{"init": "orth", "init_std_qkv": 0.0217, "dataset": "wikipedia_en"}
MLP neurons of a small language model. Each row is named by its layer, matrix (down: output weights) and neuron, and shows model dimensions 298-361. Each number is 50 + 12 x the weight over its row's rms, rounded and kept within 0 to 99.
A block is one neuron, or neurons of one layer that tend to fire together. After each block is what it responds to, as a language model described it from the Wikipedia text at the highest values.

L10.down578:51 39 58 54 39 50 42 47 23 55 49 70 35 51 28 55 54 71 74 72 59 45 34 54 64 40 47 55 57 32 45 24 42 66 41 43 64 65 66 46 64 40 49 54 39 67 43 58 37 58 50 70 59 56 46 36 24 34 48 46 64 35 59 53
L10.down656:53 49 51 45 44 64 49 46 26 56 52 38 46 66 68 55 46 55 50 54 49 53 50 53 54 42 55 46 43 55 54 45 40 45 46 33 55 44 42 65 59 53 70 55 65 32 70 48 43 42 51 72 41 52 66 65 44 71 63 39 42 28 44 53
L10.down1811:60 40 47 61 57 29 43 64 40 44 47 76 59 70 58 48 37 46 50 39 42 48 64 38 47 44 63 42 56 78 52 51 50 69 43 47 48 27 48 72 39 43 69 52 43 52 61 38 33 36 62 48 44 36 73 35 67 32 37 59 32 50 75 63
L10.down1948:41 54 69 54 44 54 49 61 61 52 58 20 51 38 61 72 58 63 39 52 36 57 64 61 27 47 85 56 44 32 58 50 38 40 34 54 41 76 70 45 52 30 49 52 44 45 44 60 27 39 51 54 40 34 52 44 80 55 47 41 37 53 64 64
Description: Table cell value endings. Final token of a value inside a table cell or list entry, usually the number ending before a pipe or line break, as in .67%, 2,048, 20.41, and match-minute marks like 9'.

L10.down318:33 59 50 44 61 56 46 41 58 43 49 50 66 47 69 44 41 39 35 76 67 48 43 57 52 48 56 50 69 43 64 55 46 31 68 56 36 46 62 57 42 66 68 40 63 52 57 72 44 56 67 64 45 62 60 89 56 33 66 52 67 59 64 29
L10.down1021:21 45 65 59 50 52 71 61 52 69 55 46 39 70 42 50 64 70 54 41 45 28 31 21 55 50 44 47 34 51 37 67 52 53 63 44 35 42 60 42 50 52 55 39 59 47 49 72 62 59 48 47 25 64 52 37 38 51 43 41 53 70 46 45
L10.down1815:59 42 32 56 69 37 71 59 58 57 51 64 76 79 45 55 60 29 65 32 63 56 67 51 43 43 43 49 70 39 60 65 48 58 41 53 59 48 45 51 39 72 51 50 40 46 61 48 40 38 55 47 19 43 72 45 68 59 49 46 61 47 57 64
L10.down2480:64 28 55 42 63 64 31 48 30 35 64 59 39 39 61 56 60 52 42 49 30 37 53 49 48 50 49 52 59 54 60 63 50 32 51 83 50 47 59 38 48 60 58 45 39 54 64 62 54 67 38 38 49 62 45 67 36 64 32 45 59 43 43 37
Description: Religious and gloss contexts. Mixed mid-phrase tokens, often in religious or gloss text (Hare Krishna, Buddhist cosmology, St Mary's), also commas inside quoted definitions and conjunctions.

L4.down1576:60 62 56 38 62 56 60 60 54 64 47 66 44 46 40 41 38 36 66 71 38 45 61 37 54 56 50 63 49 55 52 54 54 62 40 52 52 65 23 54 47 41 51 62 46 43 64 47 46 63 54 38 50 32 41 54 32 38 72 56 55 50 63 50
Description: Titles of creative works. Tokens inside or opening titles of songs, albums and films, especially apostrophes in contractions like I'm, Don't, It's, plus opening quotes.

L4.down899:44 56 39 44 56 56 37 53 53 53 43 61 40 71 51 49 46 84 44 42 47 27 60 47 56 36 60 66 33 46 44 62 69 45 57 40 45 61 41 55 62 54 66 58 60 51 63 81 51 80 56 47 37 45 45 29 55 60 34 41 60 34 45 51
Description: Number-final digit or unit. Fires on the last digit, decimal part or unit word that closes a numeric quantity, mostly in stats tables, e.g. 2.9'1', 6'.9%', 190' yd'.

L5.down99:47 35 53 54 52 62 59 43 43 45 28 48 39 55 49 51 50 72 47 23 53 40 46 39 65 35 61 35 49 54 48 59 56 66 54 39 50 30 51 50 61 55 41 47 51 66 60 47 58 60 56 58 52 32 61 33 45 74 46 54 44 66 49 70
L5.down122:65 44 41 59 46 54 56 58 58 46 32 65 43 66 47 65 50 49 69 52 42 66 42 27 47 41 34 49 60 57 51 48 61 48 41 31 24 53 38 38 52 42 35 50 48 64 52 66 23 61 53 53 37 46 40 47 29 54 63 56 52 45 55 68
L5.down135:47 66 66 46 61 67 37 48 46 53 38 47 47 71 35 45 70 54 53 76 50 49 55 40 34 41 52 47 52 56 58 55 65 46 52 42 45 46 34 53 53 42 42 36 50 48 53 61 34 37 50 53 56 52 62 49 40 55 49 37 51 57 37 57
L5.down297:50 61 35 54 49 39 44 55 52 51 61 50 54 51 32 51 39 47 50 42 35 43 69 25 52 52 65 45 62 48 45 56 55 68 45 39 45 35 52 30 67 40 48 41 54 66 54 42 53 51 63 49 35 42 30 47 47 37 23 39 45 20 50 30
L5.down376:60 53 33 37 54 47 48 62 41 36 63 48 46 59 39 44 44 45 48 50 42 39 45 59 63 62 28 72 55 51 52 69 52 51 47 48 35 46 58 37 68 32 48 60 48 47 72 70 65 30 37 59 34 44 51 53 48 46 50 50 53 47 53 57
L5.down449:53 54 64 55 23 56 56 51 59 49 59 55 58 49 51 34 52 60 43 49 46 41 84 60 62 32 51 52 57 60 58 53 34 63 49 46 48 35 34 72 64 46 50 40 64 51 48 48 43 52 58 47 69 75 55 34 24 62 61 64 40 48 45 38
L5.down626:70 46 44 27 48 54 50 42 41 80 39 34 46 50 53 22 77 60 61 43 48 59 52 33 41 42 26 58 35 61 17 46 47 43 45 46 31 41 42 29 68 66 49 45 45 35 34 34 53 50 37 62 56 58 48 53 69 31 43 48 39 43 59 51
L5.down797:49 48 62 45 24 64 59 56 48 52 38 51 60 65 48 49 56 43 39 33 45 68 51 23 57 35 65 65 51 33 24 40 71 77 26 36 36 60 56 45 61 27 62 46 51 40 52 65 60 53 50 42 45 71 37 49 47 51 55 50 32 30 42 53
L5.down1127:48 47 42 56 57 76 52 57 43 37 30 49 74 45 39 44 46 41 22 58 41 33 71 47 71 31 78 52 28 62 61 60 47 48 56 57 67 49 68 67 55 45 49 47 54 64 52 48 59 62 58 78 32 36 72 66 66 55 30 57 57 38 70 61
L5.down1322:65 50 63 43 47 44 37 58 58 45 35 50 45 55 31 52 40 30 65 55 47 49 64 36 44 59 56 44 41 39 70 49 36 50 74 37 53 37 34 48 37 33 49 54 40 48 51 60 60 54 41 54 56 54 59 43 46 43 42 46 54 50 59 31
L5.down1503:51 50 61 76 62 89 34 47 54 52 50 41 58 46 54 62 46 49 41 67 55 50 64 44 34 57 54 47 33 55 43 42 63 49 48 39 31 43 29 24 58 48 58 49 55 46 48 43 55 59 77 44 65 49 74 42 48 33 55 75 46 50 48 52
L5.down1921:34 57 56 65 52 59 56 46 45 46 53 57 35 59 44 62 85 45 29 49 65 38 56 40 54 32 48 63 35 59 40 55 54 62 55 22 29 57 27 41 77 51 77 45 53 49 61 56 47 45 47 50 35 33 50 74 59 29 55 57 54 46 57 48
L5.down2423:65 65 54 42 33 60 52 45 69 41 56 36 57 48 40 62 51 74 37 35 57 55 73 53 48 50 52 50 33 35 30 41 59 34 24 31 46 42 31 29 39 41 55 51 69 43 34 52 52 62 41 57 69 64 42 61 38 29 40 61 48 56 56 75
L5.down2560:49 21 46 40 27 55 56 39 49 34 46 66 63 73 37 36 35 59 56 25 55 57 32 53 52 59 61 33 47 37 42 48 40 66 50 59 64 42 49 81 53 43 49 43 39 35 71 47 33 71 56 77 40 58 52 49 41 46 66 49 53 33 58 48
L5.down2781:62 53 46 39 49 28 54 24 30 64 50 57 43 48 32 70 47 56 42 35 51 49 55 29 68 56 56 25 56 55 41 59 54 47 52 41 32 20 55 41 49 65 65 64 40 50 61 28 41 62 48 52 65 45 68 64 58 57 53 57 47 33 33 29
L5.down2789:53 37 69 26 40 65 51 40 54 45 55 49 50 62 39 66 52 63 60 57 58 50 72 50 62 71 62 52 38 49 55 40 45 41 22 56 26 50 54 43 44 44 42 46 44 42 35 72 60 43 48 35 68 52 60 83 52 45 64 59 43 34 53 46
Description: Number-final token pieces. The last piece of a multi-digit number or the unit/suffix right after it, mostly in tables of vote totals and statistics, e.g. 7,72|2, 8|th, 1.6| ft.

L4.down2534:38 52 60 33 70 61 60 57 51 58 50 55 29 64 28 42 28 53 47 52 31 55 54 46 63 55 52 72 31 40 52 68 36 44 38 60 19 46 49 48 30 68 54 57 51 37 50 48 63 62 63 47 37 81 42 61 27 63 49 24 57 53 65 52
Description: Post-noun linking words. Prepositions or relative words right after a noun that start its modifier, mostly of, also for, that, in, such as level of, line that, BA in.

L10.down1203:49 71 41 51 46 60 60 47 44 33 56 71 43 53 37 45 73 45 55 41 68 63 55 45 57 26 57 38 39 57 53 42 58 38 28 53 56 68 40 64 58 56 48 53 39 56 40 50 54 57 55 36 33 40 43 50 54 57 66 47 50 44 29 37
L10.down1529:45 64 50 49 55 61 61 36 31 58 48 40 72 45 48 43 17 45 43 50 60 37 65 53 43 51 53 65 53 57 43 47 57 52 40 46 63 50 42 39 33 24 52 44 52 31 66 44 38 58 55 55 43 46 48 17 50 56 32 50 79 53 46 41
L10.down2237:47 60 49 36 45 42 46 42 52 73 53 63 69 47 50 68 43 48 35 53 32 47 38 49 77 26 62 80 49 44 25 57 43 53 54 44 41 41 57 41 48 55 72 58 33 49 58 46 46 43 30 55 49 47 54 69 41 51 39 56 44 69 59 28
L10.down2634:49 62 74 44 54 58 48 37 41 55 65 49 49 43 64 59 34 42 61 51 61 54 50 29 58 56 45 54 53 50 54 59 52 28 48 66 40 46 22 45 57 34 79 45 44 45 57 40 28 55 57 40 41 54 34 34 37 54 62 70 42 55 54 45
Description: Articles inside work titles. Articles and early words inside film, song or album titles in lists and tables, such as The in "The Curse", A in "A Gambler's Story", the in "The Best Job in the World".

L5.down132:51 83 51 24 51 60 36 51 51 51 54 66 59 48 46 60 66 47 67 41 44 40 35 38 57 83 57 43 42 57 65 55 61 58 58 49 60 30 44 31 60 46 57 42 44 45 36 63 51 36 68 64 43 49 35 24 38 40 59 28 64 70 52 40
L5.down214:36 48 38 51 48 50 39 54 33 63 51 52 55 39 55 47 37 40 49 56 44 25 29 47 61 64 39 46 52 53 44 51 55 62 59 59 49 52 48 37 52 58 54 43 50 77 41 56 76 47 43 57 40 37 70 60 47 69 42 45 39 34 44 49
L5.down574:56 45 63 57 60 32 50 63 72 50 68 20 51 50 53 47 60 47 56 54 83 50 54 50 22 61 30 57 52 38 56 47 33 43 44 47 48 40 44 50 41 51 49 45 39 63 45 56 53 58 52 58 74 71 56 45 46 39 37 44 53 47 59 52
L5.down1057:39 69 39 49 41 70 64 53 72 39 37 44 52 42 60 60 50 45 53 50 58 45 47 58 54 56 64 72 57 61 46 55 49 43 60 45 64 61 47 58 36 59 46 45 58 39 56 60 40 77 54 57 33 62 44 30 68 77 46 25 64 47 68 36
L5.down1271:45 50 51 51 53 35 62 43 34 56 41 33 63 39 57 37 35 56 32 48 35 63 51 62 71 59 51 48 47 60 74 55 53 30 59 58 37 38 56 20 71 55 50 57 62 92 38 76 40 53 62 36 59 56 50 51 32 57 60 75 38 45 38 46
L5.down1396:46 62 53 39 40 43 64 50 43 60 39 73 26 59 40 62 48 54 74 76 38 44 46 45 42 63 53 47 42 43 35 61 45 66 52 61 45 64 41 60 44 50 57 66 53 44 36 51 47 47 49 49 34 36 27 69 22 55 36 55 23 40 54 72
L5.down1489:65 47 62 48 60 57 36 60 57 32 47 43 56 53 46 43 39 38 51 51 21 54 51 55 36 51 57 35 43 52 52 51 66 40 57 51 60 39 65 65 55 55 48 34 51 68 49 44 29 49 61 42 61 39 57 59 48 43 43 62 43 39 61 49
L5.down1826:31 51 51 36 36 62 40 49 55 43 50 33 52 54 59 35 63 53 53 56 50 49 43 48 81 36 43 59 49 49 51 50 52 51 51 45 64 65 41 48 54 53 43 67 59 48 38 51 43 66 48 54 33 59 55 51 55 55 69 52 63 50 66 52
L5.down2005:51 31 63 75 52 16 82 30 48 40 43 56 67 62 51 13 62 46 49 41 58 54 45 29 50 25 66 50 42 73 61 52 73 61 47 51 44 66 56 63 65 51 56 46 51 55 43 41 53 61 62 47 60 39 53 61 52 54 59 38 35 61 40 42
L5.down2128:57 62 46 47 64 35 50 81 38 44 54 74 52 28 42 47 39 41 47 61 66 49 58 33 35 41 64 41 57 49 49 49 60 46 56 49 23 48 42 69 73 62 55 46 27 72 44 49 61 42 71 23 27 37 29 55 21 48 58 59 34 64 56 56
L5.down2243:61 34 47 46 52 47 54 57 66 55 41 51 54 48 49 45 53 78 46 54 56 36 58 51 45 56 58 52 58 52 44 39 44 51 40 46 58 52 45 74 51 43 71 50 42 58 63 45 44 56 58 53 45 47 65 47 45 49 33 36 49 51 30 46
L5.down2367:41 55 74 50 50 59 44 53 34 44 53 44 57 60 49 64 64 33 61 43 48 65 54 23 46 45 62 53 60 43 46 60 76 50 75 67 47 52 61 38 63 41 64 60 64 44 65 33 42 59 15 57 50 47 54 36 43 47 59 67 58 42 41 50
L5.down2396:61 50 46 55 48 65 27 45 48 42 46 51 57 36 50 58 44 56 41 63 57 30 67 39 53 25 54 35 56 28 39 50 50 58 45 40 80 53 51 50 55 39 41 51 44 58 50 73 43 42 63 43 57 59 45 29 43 54 53 47 39 80 55 59
L5.down2448:46 66 67 43 48 42 45 45 36 45 54 57 48 53 39 38 42 63 49 63 58 48 62 61 59 13 63 65 51 51 45 45 58 57 26 50 49 78 49 49 70 41 50 50 53 73 57 76 31 52 58 58 40 62 50 49 31 42 63 44 40 64 45 42
L5.down2586:37 41 43 50 51 43 62 48 69 43 54 60 49 58 47 61 49 62 43 38 17 63 52 55 49 66 47 39 68 46 71 45 72 63 44 46 48 47 64 53 48 49 43 56 48 57 52 45 37 56 43 50 72 56 35 59 52 63 65 29 61 38 65 51
L5.down2686:48 48 46 47 34 46 39 41 53 23 66 50 41 47 59 42 51 56 57 68 52 25 67 49 45 59 38 54 34 48 41 35 47 51 56 47 44 81 59 48 44 57 50 48 71 26 57 24 55 45 57 58 49 36 71 51 77 27 56 51 45 44 46 43
Description: Table cell separators. Pipe separators right after a number in sports statistics tables (goals, points), plus joiners like and, slash, and ( in unit conversions.

L5.down148:57 51 54 79 50 44 50 48 53 52 43 46 45 44 57 42 65 38 56 66 54 53 67 40 58 36 32 50 49 45 49 64 34 32 52 59 34 49 30 72 49 56 60 78 40 58 60 50 37 44 58 70 62 45 44 58 23 36 51 59 64 56 58 22
L5.down200:52 49 68 34 58 56 39 42 40 46 64 52 41 46 49 60 65 66 52 57 39 48 62 52 39 35 48 49 49 53 52 37 73 38 43 71 56 48 74 25 60 40 30 80 56 47 70 20 52 56 57 55 43 59 59 44 56 55 34 55 73 41 50 62
L5.down213:42 56 65 40 36 40 57 57 50 51 41 51 67 20 80 57 47 45 36 73 63 40 55 40 44 54 44 40 36 32 44 70 43 36 44 49 78 36 42 33 52 67 55 66 50 55 39 28 42 70 71 59 56 63 32 35 53 54 51 29 35 38 51 42
L5.down1297:39 49 50 45 33 38 58 46 58 53 62 46 55 33 62 49 27 34 72 69 79 49 58 54 73 74 51 41 74 60 44 51 25 47 52 27 54 41 32 60 56 57 32 65 51 61 66 19 52 26 33 53 48 37 47 74 53 50 45 49 51 23 80 35
L5.down1621:48 60 26 53 53 47 49 49 35 53 57 49 52 51 32 49 66 86 71 61 63 49 65 51 49 66 41 49 45 74 56 40 49 44 38 43 52 28 35 39 35 67 45 48 61 65 59 61 48 65 58 54 63 37 45 48 45 56 40 40 36 56 51 37
L5.down1670:57 59 40 44 55 41 53 42 58 66 50 35 55 52 36 38 67 50 61 49 49 62 53 43 44 50 62 70 54 35 48 64 53 56 37 61 51 67 28 42 64 66 48 67 35 53 53 71 36 49 61 42 32 76 60 25 50 61 36 38 40 58 69 55
L5.down1774:83 49 56 70 26 64 34 36 37 49 43 44 63 70 71 66 50 44 73 41 52 47 63 47 68 58 55 37 43 56 25 44 55 54 40 59 53 47 35 52 41 79 64 77 34 64 57 41 38 61 53 37 43 46 40 46 42 47 31 46 68 27 63 69
L5.down2101:62 38 59 53 53 51 37 43 21 67 49 50 34 45 53 31 45 67 50 50 64 49 64 60 61 46 22 51 39 60 57 61 55 44 62 30 54 67 48 50 44 57 49 58 66 49 41 39 55 67 47 51 34 56 40 54 49 62 46 65 72 42 56 63
L5.down2123:54 45 47 35 53 42 63 53 46 55 52 71 52 54 26 54 46 52 56 50 56 62 37 40 50 60 52 48 38 69 62 41 30 49 44 59 52 37 62 55 37 41 47 42 64 59 60 47 47 63 48 40 32 42 39 31 48 56 35 62 77 57 68 58
L5.down2212:42 41 56 36 55 43 59 48 49 38 57 60 40 39 53 67 46 47 54 52 63 36 38 46 60 45 54 66 30 28 59 62 62 53 46 46 53 51 33 52 67 49 47 69 51 60 39 45 59 42 55 43 66 58 62 51 56 45 36 39 42 27 38 54
L5.down2440:63 72 46 67 67 40 43 28 57 62 37 67 52 65 56 63 51 68 61 47 52 45 47 74 67 63 37 72 68 52 52 57 27 68 52 50 49 74 42 48 33 30 61 80 58 50 58 47 66 34 66 49 35 55 48 49 43 49 57 61 45 50 32 56
L5.down2627:51 52 46 55 52 38 34 47 61 45 55 75 49 45 32 54 50 31 27 49 65 43 60 47 35 74 38 56 76 49 45 61 57 48 52 52 51 49 46 47 46 49 37 59 42 29 52 54 41 35 42 50 37 26 23 65 47 45 69 43 69 72 62 56
L5.down2635:54 56 52 45 70 51 55 68 49 46 53 53 61 62 54 48 18 24 61 42 55 56 36 54 67 39 42 38 61 43 20 71 64 60 63 37 52 61 78 56 49 71 62 38 70 62 45 40 40 51 50 31 36 54 41 46 57 42 56 48 39 55 58 29
L5.down2646:45 42 52 66 36 55 26 34 56 50 39 37 47 61 36 47 62 29 61 41 57 47 53 41 69 38 58 62 64 53 61 58 62 46 48 55 54 40 32 41 47 59 36 61 28 44 58 67 42 41 53 54 47 58 48 55 43 65 35 61 49 54 44 36
L5.down2654:43 41 54 48 57 29 27 37 57 30 50 43 78 48 60 41 45 45 41 45 48 34 40 45 63 59 65 50 48 52 36 62 51 43 63 29 66 33 51 63 71 42 65 26 54 64 49 70 29 64 27 50 68 55 38 52 49 50 38 69 44 35 37 55
L5.down2655:51 81 45 54 39 53 43 57 66 55 73 46 65 31 89 61 55 65 41 56 49 61 63 54 30 73 50 57 40 42 42 36 52 49 45 71 76 49 38 46 51 66 75 67 49 49 46 68 38 57 76 60 70 38 60 69 45 40 55 32 36 41 44 71
Description: Tokens inside titles. Early tokens inside song, film, album and show titles in lists and filmographies, especially the apostrophe of contractions like I'll, You're, Don't.

L10.down23:28 37 54 55 37 51 43 44 52 60 69 38 50 29 43 37 52 31 55 43 74 45 48 51 33 42 41 42 34 45 40 46 54 52 64 49 60 45 53 30 42 40 46 38 52 37 62 41 63 70 31 60 65 38 48 84 51 63 36 53 49 56 42 56
L10.down1465:55 40 51 29 39 49 39 47 48 46 62 51 80 56 62 71 61 97 59 61 66 45 67 41 69 25 41 35 47 59 52 43 69 43 53 42 44 39 43 50 56 44 37 39 41 61 53 44 61 62 61 50 68 36 52 49 53 34 42 38 42 57 26 50
L10.down1636:35 54 29 60 56 41 48 47 46 48 55 37 57 55 44 63 83 65 38 68 50 39 55 35 48 64 63 45 38 46 50 59 52 56 73 53 46 80 59 54 49 49 42 43 48 55 66 47 50 47 28 54 42 50 49 54 25 60 58 56 60 46 50 45
L10.down2482:43 52 50 76 68 36 32 40 60 69 51 71 43 55 47 50 50 68 64 42 76 21 48 45 58 62 51 63 63 47 48 54 56 45 44 63 56 46 53 47 46 51 56 63 48 38 77 16 46 29 40 41 27 53 51 35 53 59 54 53 46 60 36 61
Description: Before a number. Separators and words that come right before a number, mostly table pipes in sports and stats tables, also colons, to, about, of.

L4.down1965:60 51 71 63 29 51 40 64 58 45 37 50 61 42 66 59 48 48 53 70 60 50 37 61 60 58 58 58 41 60 62 41 39 46 63 33 30 58 46 60 50 47 61 46 58 49 53 45 52 57 46 56 48 58 48 63 57 51 47 47 80 27 40 54
Description: Table cell separators. Pipe separators in Wikipedia tables, mostly right after a number in sports stats rows (e.g. 42 | 9 |, 38 | 9 |), plus odd mid-word pieces in foreign names (Svrčina, Pașca).